config.yaml
num_hidden_layers: 9
hidden_size: 224
num_attention_heads: 4
num_key_value_heads: 4
head_dim: 64
intermediate_size: 448
vocab_size: 1024
hidden_act: "geglu"
norm: "rmsnorm"
norm_place: "pre"
norm_eps: 1e-06
positions: "rope"
rope_theta: 10000.0
rope_fraction: 1.0
qk_norm: false
attn_scale: 0.125
bias: "none"
tie_word_embeddings: true
parallel_block: false
extras: ["capped logits"]
init: "uniform"
init_std_qkv: 0.0378
init_std_o: 0.0
init_std_up: 0.0378
init_std_down: 0.0
optimizer: "muon_variant"
learning_rate: 0.00987
lr_mult_qkv: 0.5
lr_mult_down: 1.5
beta1: 0.9
lr_head: 0.00751
max_grad_norm: 1.0
warmup_steps: 200
schedule: "wsd"
decay_fraction: 0.618
decay_shape: "linear"
final_lr_fraction: 0.05
batch_tokens: 16384
max_seq_len: 1024
doc_mask: false
train_tokens: 130900000
max_steps: 7990
dataset: "wikipedia_en"
MLP neurons of a small language model. Each row is named by its layer, matrix (gate and up: input weights; down: output weights) and neuron, and shows model dimensions 80-207. Each number is 128 + 24 x the weight over its row's rms, rounded and kept within 0 to 255. Numbers have three digits each. A neuron's up and down rows have the sign that makes its largest values positive.
A block is one neuron, or neurons of one layer that tend to fire together. After each block is what it responds to, as a language model described it from the Wikipedia text at the highest values.

L6.gate131:186133116148151163119117119146145141050143134137128100134144137113122161110134155121124151152119123130139148134103116132127147186093100161124137120078152166120120138150152113093163114140148128168147115137130144143103111070124178143079098100137128150128135130141134123144140142133071141127118143111121134119172152133101138150104151130109124101083118123133155143147108079128136092115140
L6.up131:178155102122160161130110086117139121110173145147093106141149125137110115117139140115116092090100119124111161138151155149112151140175104123137082131102107135126119151162165091073136126119063134098105109133102137147143128133130131134142123122141095146150138120139167151132126114088148178124112113110107139131097098135144154180119107106137135139112140147153119117082162113138123113110099
L6.down131:097149120064128120143178142129105120115157141173137089144093127103088145136152123093131144132098142179127128132137123100181136118125137137154128108089180141161136111100146116146104093134157116153127161121152105133093114155157114125113125152132184107144157110085087128130127095140101135173123131180155159134147118091154105126155107112110158116172128101154121089111142138148147124106123
L6.gate280:111123096115121152157106130106123093170177110137134155127127124117152150111100152108093134123134096105146137136105144163080138098141115116157109112092104104113157162106143133108141157162086125109128131099131123177137125124149151091139086139117145141144171164135112134110144100116125086090142131075128135123144138129102120131091089150111164148154094127098113159101133116103133114119149
L6.up280:112123132122104165153118108141127155135128115178113156112152101115124163135124127124112106122136139148102127190118120135119120173114144121132114157136160086108133145161133130182076062140120134122107106108098107157159087095123117080140130116179102142122158113152138143152147116133091120136160140094156132186131137156122102152111136135137096096136153169180174163120121120134084124144143
L6.down280:116146088062137133139144098137177163130155150131083101114141187109117132108122129134087141108131137143113101147121098126158141144144128147115135133111137114172140132147160134154177098125136132147118113084133109124132167180138156115111153126127168117139111099102119119108135116119141130126134112163102150104125132142135120160111153171134121088164118127109153162139122154121144135096114
L6.gate312:077160155132106130140078153087100184121116108124127097117121099143109138171136135132101117161126113065126149064155111134114114178111082164168097172143124135123130114098152132144134156135118143108116157107114143130088076133119123123161122140159140124118153114142157121122114088084109153144087089155151125159091135125093162128108152160133120141115127144130107112103141108133136092136143
L6.up312:100148142094140126142114145120084130087133160144118114118122109101140100149162135082115123114132151133107121102107149128111122120097152155138143149166134181112112195148139144131151108153090180128111192151169134138109095127062153143111097104136111117108129161130174142142144107092102142128116122132131137104144142155158158155096134141077117129136134094108122125137094163126131138140150
L6.down312:107165130138191101133171098096127102170156152105119162130116149113135171123134112154153088120088140112116105158125117107143119141141119089159119130093108153134125121165146144134162110114083123117098099108098112132140137138111122128099138135102123110128088120121121157154116118145173041130114138107134119134138125140144140113134149154178119129160130102119076136120129104139113124129097
L6.gate313:137131167096181160150119074110127105182151108102111125120117137104163100165151138116093063149144125111121083126119164136113139182162078119119136122129166094125127136163163109098159173152126131113130097115159134092145122108118109092149156117112174116133132175148134139145102150128134150093134111114105164179145155115109102105150190107168118141125156119111172129146157150128169104089142
L6.up313:130114131102166125103128108099147141155152107086105079099140137171171134120120133172128134134152165120100115134183134132138095142155182114131103147092137094154141133169117130142119127073132117102149141153156140108151110108101127127158147094130139137097158179100117130123118087138114128143109103138136162163114101117110136106091132149132150148145140156143202113113130106145169136103127
L6.down313:107157098072164136154123090108185095141142119127101148179124084107063131138125090129110121162093122128150149121077099141134168151137085128133127082115113122141143099155147091108150104188152150119124120083117154100185153148086117101118125142141094154119135169111139144120154119154152145145134105147152135135110091137152100113099099113134162126123135154139120148119137114129141167106134
Description: Post-verb prepositions and commas

L4.gate175:155140098081150192140133162116117145109145171161134078089127131155116139109126099128181130060135140081152092102133091128140086156174138118144115123117110114174146150130135157112151108140159119158161089111125111118107135140159119133146114138127132154148132095152126130128148137137100134112135101110129139133080097136127137172109142133123120162138111146094114089142143127125123116102159
L4.up175:146132121141112164167130131114129084112134167109062088160131134185099118115121152115159162143095155115154194089135127129117161122127094150108153138145141128137119140102160113124158135135122112144133116118119112117124133168161095116100119113138141100149130110111131152122157134168122097154156106100077106149100114150133113159161153068106136149146117118153126119124166105142106154163063
L4.down175:102129143092115092129143186165123169118128097139122110121121120157116180092116070099098141134109143145109126127057142134153129126141142119126070129127117124131132135147139123103113111112146135159127158114096136129136072119126130113120106120144099111126146134144144085144146094127084161135128097110138144129131120111102152109089125162142130125140101095125103094098110145085139106128149
Description: Linking word "with"

L6.gate24:158120123140128132150095130103148142168141130140143126101108117125074056124133161134138140095151107130100146118149084161082156138131137128159155159119117137166128155109120160169116082113115112090171122139119190160155120149132117163139105154130141128108120127152147099163134114063135080134126080128116097100142127130128128107128134125114106158183137131114125135123145124096126096111101
L6.up24:156158148114125186148141137131116165108133156152130162143124175174119142146076144164113094153142149113076124177110075048082143149130110121109135097139148134139111095123118111111130113120160140162100096148128124114116133122112154124123152128107109151088140122155137147087097181153088131118113122146136117130125105099145094144157125117116128107162131111114115125148117116129103074104145
L6.down24:120155166089107099155172139127147102095123142123120122106147120181166169110079152057122092115118124109130100131099175140073116121141127116064162121144152117122126129164115034136083117146116133085104124133158131150144138079097160147152106181076127132136138120120148145140149131115128110111124113122150144153116112117125126150103152165132114128122141129130102172079137120149134131157130
L6.gate46:158126153146151095104117072163154097154158115177174137075144069158184108133155155137157167103141111111111122121149133150116111140141131176079134141111120110119123102096185111144142163154152148139106112166137107130118110148123171155116111111109116119158115127103118109104113119115099143128151152127155131098071115149157126125108133142142114089126144104123122114114107122098133166139138
L6.up46:132132119139111137125132096178154119137113085134142120101097112117162090105098108116137111146132123131126160148137124134111153121142145130166125136122191145147110139117119112135137110114138141140125151118121146100143156157122137109115142110109100143132109080143114115160135135140111097138160107124137123100150163082145122145104119157121152099141098091119095119172112142162146088135130
L6.down46:127150124101131093103093126143112111141159125121131131112110130136132090103119195169097137181080088127103176142123129152178151131132135130121150148121139117142130110129128145147158113145154119124120097147130119178075114131097141105164128178129137159148117105131101151117145160092115114156164140115113145145103122153102121134119152124146152102116110152103103133183128174151096110082106
L6.gate192:159070138149136142132134141119150126133160134120099150130101114128163128113133131143145099141148169085123124151161117069132149098146154152129111150106086076136143120144151094122147126138122166136143133137126106138165157149086172130121162113089082103107113108122168129132141119169094112127138163171146115141115146130158098118095122118143124129187090116102124123103124129103120127107126
L6.up192:148105127150081141140147165102150120065129124158151155174135113138153114178134096154153118101124096119119146124115123095132102163108145074112134105178129136138111117142092089137129123159136132140162181123109138141131153104131154118111146106119166136092147172116176138115137135094165116121110117123134125182154158128090094117157106105121084151173135146114129128125156133108112188138151
L6.down192:175202127104137143130159125119132112134132137140119087127147157129144146138120143118140134107109130123093100167092163128153123135180117160148118091132119121105140153168120138107109083137128131139125105134128091108085117127141129122123139163119133167171120090126110126125116131139102129157090139141135137091111103133151137119169143138144140117152142092134143158119100126183116141150151
L6.gate207:114143137144146126125140143146123125084162087122200125114152131110154152123145115114132136136090133140138097109158117197137100140118134126146098122089113129126131102137093127113118134157153152177121156101135125192096147142093138115111121162119127141101138146124116163112105141109105120113141131131142138125136108092145124123085139110132172103097180135098121101139128137131135102061145
L6.up207:114155144083138110119149130143152111090108094164112123091154119070144115120122128110137125137128101133118143112122154107125132148088118082173094136125142115078115116113160097136119129077150126101093116193124172092104126107169117156137118146164158125117119149150138118113147105089107126155153120138100112131119096129157149113148125128111138126123103147165153119142095067148120109154174
L6.down207:142158133009095141143150151131146143150148075117175105152142121132111132126152150102132109127113111143118156111135133144184108131108146167122146134144177144111173102114094140150141122163137150137105134101115140109109139152117119106083133170097114097113104135118146136116137140118125104156136153090170106146149159120132138128100126098111115129141114141115116118119129207124142123094160
Description: Colons and mid-word pieces

L6.gate74:126113104122119118149124112127137127126124202081136126152117169061104153112124182102107127077130155137117113117093113103149151137117093152132091155143119133145139133140104110146127150113104131116116132133123185120121107131131119111127114139110097109121169143151113123131180107119108128121115125112126168088102144135106167155096121161081154109052130133131157091115109134151141128093113
L6.up74:153139110128110145146122105091114125112110123122079122169085119167126098150103110106098179111124169149119151069112122144171083161145120123097135153136111141110122149149107147115127147134121119085081156113102174127127082144134150181120127138104155120182188126120127114140123145120146143128119124178159111064115152103144116133096105144138107126121139118126142119116124137153163151091121
L6.down74:136124172156128132125183171094133135116112131142148160076151130140135160105112148117127159107117162092108106094117127146118120120169153103113142111160101118169177116058143139134104122127130137179109120119137072150106159113114149119101136132194117131120133108071152161102146138127160152117155094117133153121131064134124128137122161117127142125133141102128089120157128173139118138132147
L6.gate99:097090096162133109174148142135135149156102180143136143152104179168179112066115152100147132092153129156121130137105141140100102149130103102172147130128147127142142152129126099111147105129144138076074143139119147118107137093138156142112124176118101103137133117085116085112159150098125118110133138085150179110105126111119142088177163125130133139109131144110164145143122116118137090143150
L6.up99:081170119093133168138155110143127101138120163148147122146139138144129126125136149138143121142123105110126147087177134123141177122098126120144103107113128120170164114135057120102118136083107135120099122128097146125099110151116151105116162105156118108141129116180151127071134124119104079107126141151132152108096163122100133159131132136116132064154101123146123126087128158103108123144161
L6.down99:151137110139167130148133172150152143159116117075096082152119160125145133130137171119126171102109111134143154143123126153154124155093132114164145104144129146132150126173135124185127114121103142122082122177104133100129156157164183123076038140154091130147136184137112125136157120121134138124136127117107135122170153130129101135120083133116152171127154114132123129108145146108123153118140
L6.gate220:161121162106140107144135112145154139126123105121145163124089140140132135090104152117105115132133106112133096163114150131123141150089185125125142133129116133109156107102117138178163209128164137099135150121123119158129164192144123105115075120136140150093117113145134134123120195102091166137136120138184117121141142143113174125123146118151131136122141141163114167156153123140133157131131
L6.up220:122127142097132088162101112149150124105093180153145112155108132140126117176120121088156152138106145143165113114164107122107120152131113156138130092174112124147119129143134091146097141122137149132163156113116114156122100140134172121120162144110151150133106142074082116144101155140098112127118111172129148134173159139099156110162136157112145140094140120176101097113094093130112107103104
L6.down220:102102135130149102114154108118115130126096150153093115143147149148115126134110121102123148175107139127134132101108090102131153124110114163152174162162104131111114128086104158125139181128151132151110140123126108106105161114146074112148122125177121129127123130097152179150145127133155157125147124083133095118125129141120109095209098109133102134092120167101152081116104149159066144137113
L6.gate443:158141119160145098129153113124139155157149121120108144129106117119125128122172186169160134124136144133142095110181091130118127135133117129147162120147135126125094123150151137093172092127129121092148149121120159121128104066130120087096087113200148040089134088150125106168125126175082162128096148078140098163142159135099143146161101155137131137125119134111123129151120127138124119127147
L6.up443:123133124158123133154161150123092145117143125137123160096134106153112135129091172125112129093107118113124119087117076100092131143132108148131118142131110111161119128103156103134124137102110137149157141122094097103084128120087075099156112159153152164131120136100120122151155139151162160107116133092137106118149148132123110150153148101122130120104136136113105129147131146107108129104176
L6.down443:109102102118123107123150135113128130134112123129155143131096149143115114154141139160144181102140126142131112121184125159158156090153140129123121133160176104162143139140105182105127143131133132103141138128131170138151140095138164103129108127123160092121126132104156132141130195095100080099134158143112158152134124144108099116126108156128165170134107168158172138104099118165123127137091
Description: Mid-word subword fragments

L5.gate10:102084119136145151084169130105170148137129106106132090181143098095133139090131144084136084142094104136122117138122095150148130109099124092157081092092126140119127151141157129124123150131132113127135179109113081114137082147095153062138119102175127107133154141107127126121091131157095161169128173135108122176106134114119113125126143144113129118113124143110132158119180134134111136109110
L5.up10:107127163159116181133121081150153131115151167136103147162122165097168088101138120120069184134133115161122150081138112122121133130107136140177106153160174137083108138130116127103115135147138126073157145097129115113150131103120114137170102102148105154141132138126133157113117145125168116122096106117117124138101160117127130117115104106146159144134122129125119195102165118094113119130132
L5.down10:125147137055136137141141139152122129115142130138154071127164097113128156117110148119128130177095188113107109134143144088145149141152109115101075147099095124109108125143149162127150160113115092163136143147098136129083133152130159125154131148165130097111130155155096081138129112155104148112116143114148099124143112087130163120094168168125177131145152139112172075157122117142139114127117
L5.gate83:148119151175102138152146104145115111131140172090160141097126122104158122137096109129167120178080156134120104089137143146172171126167111154159126121080161123111161170083116121147112148085154181130108115133101144108115122117135133069129114121114118117141123126155133146166153127114114116141108141089142106150112110090140098059130174170120109106201140134139108095125134124103131138088134
L5.up83:135099094152131145108092144132131159104130148172129134128143176104140130105103140103138151135103166165138108145126154116153133100078116163150122119111116103165132134122115088101153108089127169118094146123094112104137134154113113083148135120163120142127134151148140188169088137174127146166146133137115154135083187134160106128158133136086127125099150155115141050141154125119146113099108
L5.down83:128161122109138097144142154104137089131146133091163108106076142136094125141103109122155130144139081133161114141136088113155107098125112118077141154150155133157101174133165187113118136166098141102133096113117152127135132092149154130104098117151115110131134059099122068106120131113111063144122123113117125116166152124139120138126113146141097130106138151105168099135125128119118139116098
L5.gate254:115117123111111162148124099095190136116109096122131190168123128106129121130111106110165066135085107140096144123119129154135145138118106130134162129105126176112111102131142119167121138149111121130130121121115095142123104130147164122143149124131203137066104097149158174105136138117101119137106131131099154152117113138117151133114189103142154171154112129124153144145145161152124138113135
L5.up254:139121146143117161138099104185129104115147134141106137166118127182131142106132152121140184085089089127129111088141148124087080108085136096152129147133151159091107077129126104146081141103130092156132119101145151099095126123156127162146158133171143139114114112110125129136172104100099118118154141150150112135150121141133109160110147097102154097086088158110160129151125131163108153127092
L5.down254:143129143104168147124167158092128156119133125126140116101110099161140094107132130130143097079141120118147082128122103145143150109116101140132101150089102116147126107140161128160122154130097170177093153128144108149159079136164101144109120127128114114161155129137144158130107123139131160100125147121182134136125143059142150109097151107131116135111148127126136158129126144113155105122157
L5.gate367:114135124113120185125147155150137160149134096125151099124122132121133121118107077115127132147132140134113126109152145143123157081142159147136126142114134160115166124085153111120086135111099127092098156108153101134091114126108105113110112107155101125149179082162158118136115158131090119093109096104111100167126087172157141116116136162163133128187092126204100133108099116119134130084101
L5.up367:129147125144159148109116098190153136127149112157134157113122172136132115087103136146115188095117151155154119121104143162118115095112131114110140114116164185124140129070145096132117185124139166124089134079147140087147137124146087113108109139108111127139113089145167100100180132133119174097116150088168124090156099124129102117151092089125155133130083108104136107195112130089124145115116
L5.down367:105143103066080124132126118118107151088119084109179116162124082137129160134147127158139120143100082125121192088102107133108109134129142139156125095139115088130141125138103170146131130135135138139077058171128131157126159123141126102121132141144144109088131101111125159135143128150159129142117135151123109127122155159147097106104152108131109138155142137133142050082132122152120151123119
Description: Prepositions after noun phrases

L5.gate150:160125158113146089171126170112109099149138121181136121112144127161165114159094136156148123156104138154121085122135122134118154149158140130090121142148141074084158173138145126132149117091136146151105138110117146144134117133092120107077116112099167148119143157145134148147134144093106120111122140134121155168125120112138145131125126088106123089153114160125137051134123141147130120099146
L5.up150:099149141078102107144137144124142140165154173137114138187110112176126117146080123101106143121141141168103124148155130112139144105137137179128101151116102090160111118159114103141138126196128139096122132113150120122119139092143137150118150139152140139120127123139120147136127160092150133129118110106106104142139126137140142173120107124103121111153117140127121129119076128067103163092101
L5.down150:127101162123128135106174109197131109098144139143128117115100127132109193126143172139112120153115113126107090149097148131109132102121062112134159091133142145156106110112129102160107149135133186119135107116135163120122167132155147128088123192144109135127150169139107151101117146184142156135104077145138127118097135138156145124123136114100095111168132151107156109121169118122138113095119
L5.gate218:114064111142114125134124110102098129144163137138133121150142091174094114115124149174121125152144142133140143126181144127136091093117161140112143125112123109122148112150147125144118133115155096106153135147151092140106151158144175133113122096148111114162084115113133115172137086103121148184135121135144142123137100164153179117089125135144099142096125126141116086112097122118116109144118
L5.up218:126090145099125118139128082126198152108118134122141125143110136130098121128103118136142150144164146081140130097175083134101134135179180132140139168095098115127089123151100149142149134090120150127136139167153124118138131119149137124127145130095124108147140130125111098122126134130095137148151155154143120134141136135108161097135112122128102115078108181132148137116065141106126097117110
L5.down218:126126131129087120145130164135143127090170119103122158099145156092106084175098130165121092133134074112113121129088107178152115157102181121108162112133091109138159094118088144139139134090164135141131142163193134118105150137143115156154119148127146125145104169126130155124114117087155102165145108115118111119137152182139106120153133197154120099129111145108087095117160144126076106130109
L5.gate333:114179096168105165145146134174117147108168139155113173156126102174105154123139166100135135152096140126149143100115143135137121115149122121097142130158162130142151139125148143160154150161135161117130130111114138162139120149108156125107148108112089104147140131106179141115139136167157158111142105092117110118116140114110164115138153128114144104115090107106120105147117093130126103146085
L5.up333:124148158142123138112141088133112160091134106106131110179083162126137112110094117152081171119126105145135075142137133116124115148126130123157147165147154129067162159179094141119121155128170111124129181117190141138142117141130154129125086122096087123094139142120128134174098158122138091128126077142152151100140169155147138127142078138130117109118169130093072115097119170146110087167101
L5.down333:133167168150151143123163123116171077171158113123125155135142136146105139134131153152101175156104103160088115138138125104174116152159115118133159106139133140137134135139087133133145120096148159101123174156146144085110132106113131132121107116158096151119103099095153105148198102147128101180079144059093125143099118141145153155130098179100119116124102109119141102099142129097125054106158
L5.gate414:083117094047085146132141100081106149124178127135137128127097128171133119136156144087150149151116102120100080105149169127123114114153130099139113122103108128112122135102150126132156126140153153111133152127131179135118092110100105144128139130078160126119157152150102138141118107113115105115164121137156142084140116133130097127102133138100130101140105147133124183121085143140137156137113
L5.up414:103133111097147138097144130138147124113128177112131165134114102128159151130148123159106088148105135116162107088151144114109174147099150111132139161110162098153128135117171100126154146151125108078123148138085106125098147175140124163101112157133118138144087127132144137150146121115121151155123156113124116124088107115139109143120157169105173123122146111142102099128124092119103143121117
L5.down414:101155094052146121131067130106162122110126132144144112131120083104138120123136142137129145132148084114131102135112126138160132156111129135107090140111154111112124089147077099086192112119165162139117086150161155154114112109120113109139148166111138135139113166135105118126152120122138101120158147117145154164129130163077151150099113179122138162121128145097144113159138102144106083084138
Description: Colons and "of" after nouns

L4.gate249:100126146120099106163135180127113114131113128143148104109131132121143139109131097099098081117147141161138157091150119141111099136146140150142144181116108113138128122127135161149128146135122112101124125115146137116128110135177164070104125114164092090147144120109138109114169125092125150142121166132145146112150078135119094160130136151137111165103095094115097112102099122106179097122110
L4.up249:101119141117121118164127145135143138115116180109161143179115114094114107125102145155139126141121107156076088120153097134132107163102128140118125139146159121145104171150140106123148128135110094094107110103179158116121067128144123127139137132112134158096132086177122143162125119137121155133151168125136121169118132123138126141134137126142171098093170148089095072129103098144139157118128
L4.down249:108116121097142116145108150094145120095137101146101110141131135128168139106088125149172089133087116099180205119095107143150120129124146157130115108100130145140106115118136134120101166124154106114185089123104102050118120104129121118113126156150108121134113128109166145111095124131125160126131142118103129097137132131153110118122122113125126128143145144144174102151153145121189095095124
Description: Second piece after capital

L4.gate102:128138150144095160146111098124130134111139117166135152144130109179161076105129139114122077115161152147092128100144100093122139142160136124115146125166115129158110125109119129105120116115116171113146153128115109156113103137145090135128090108152164143138138122137101154164133123093129149174119090140177139071121093164129066137154129167134126104168105107127136097099108166126123146134144
L4.up102:109141107140077099135106128207091148079154160069139140127127072122104112141126144068111138166066139140113123101133163122112127095089133111119102123123118128127115100150126136126133067127123129094131118143151121131121203146106151103134096136139172142113112128119127117167151132111167119117140146109118070150128075142126110093104073127110123121147110092104152140157116168146082147131132
L4.down102:117125136095127147175157107105138089165121127137119104128116088143140141123141151125108126134093110125132084113148141120121083151102116126154112093114106135120132157108125132130163125154161155108150116139162167097141115126124134152078093165065126143079131169122092162133136143123149123115123123127153128159113142152123131129109111125076111142117141143138097077107096113145161112109124
Description: Infobox field colons, mid-word pieces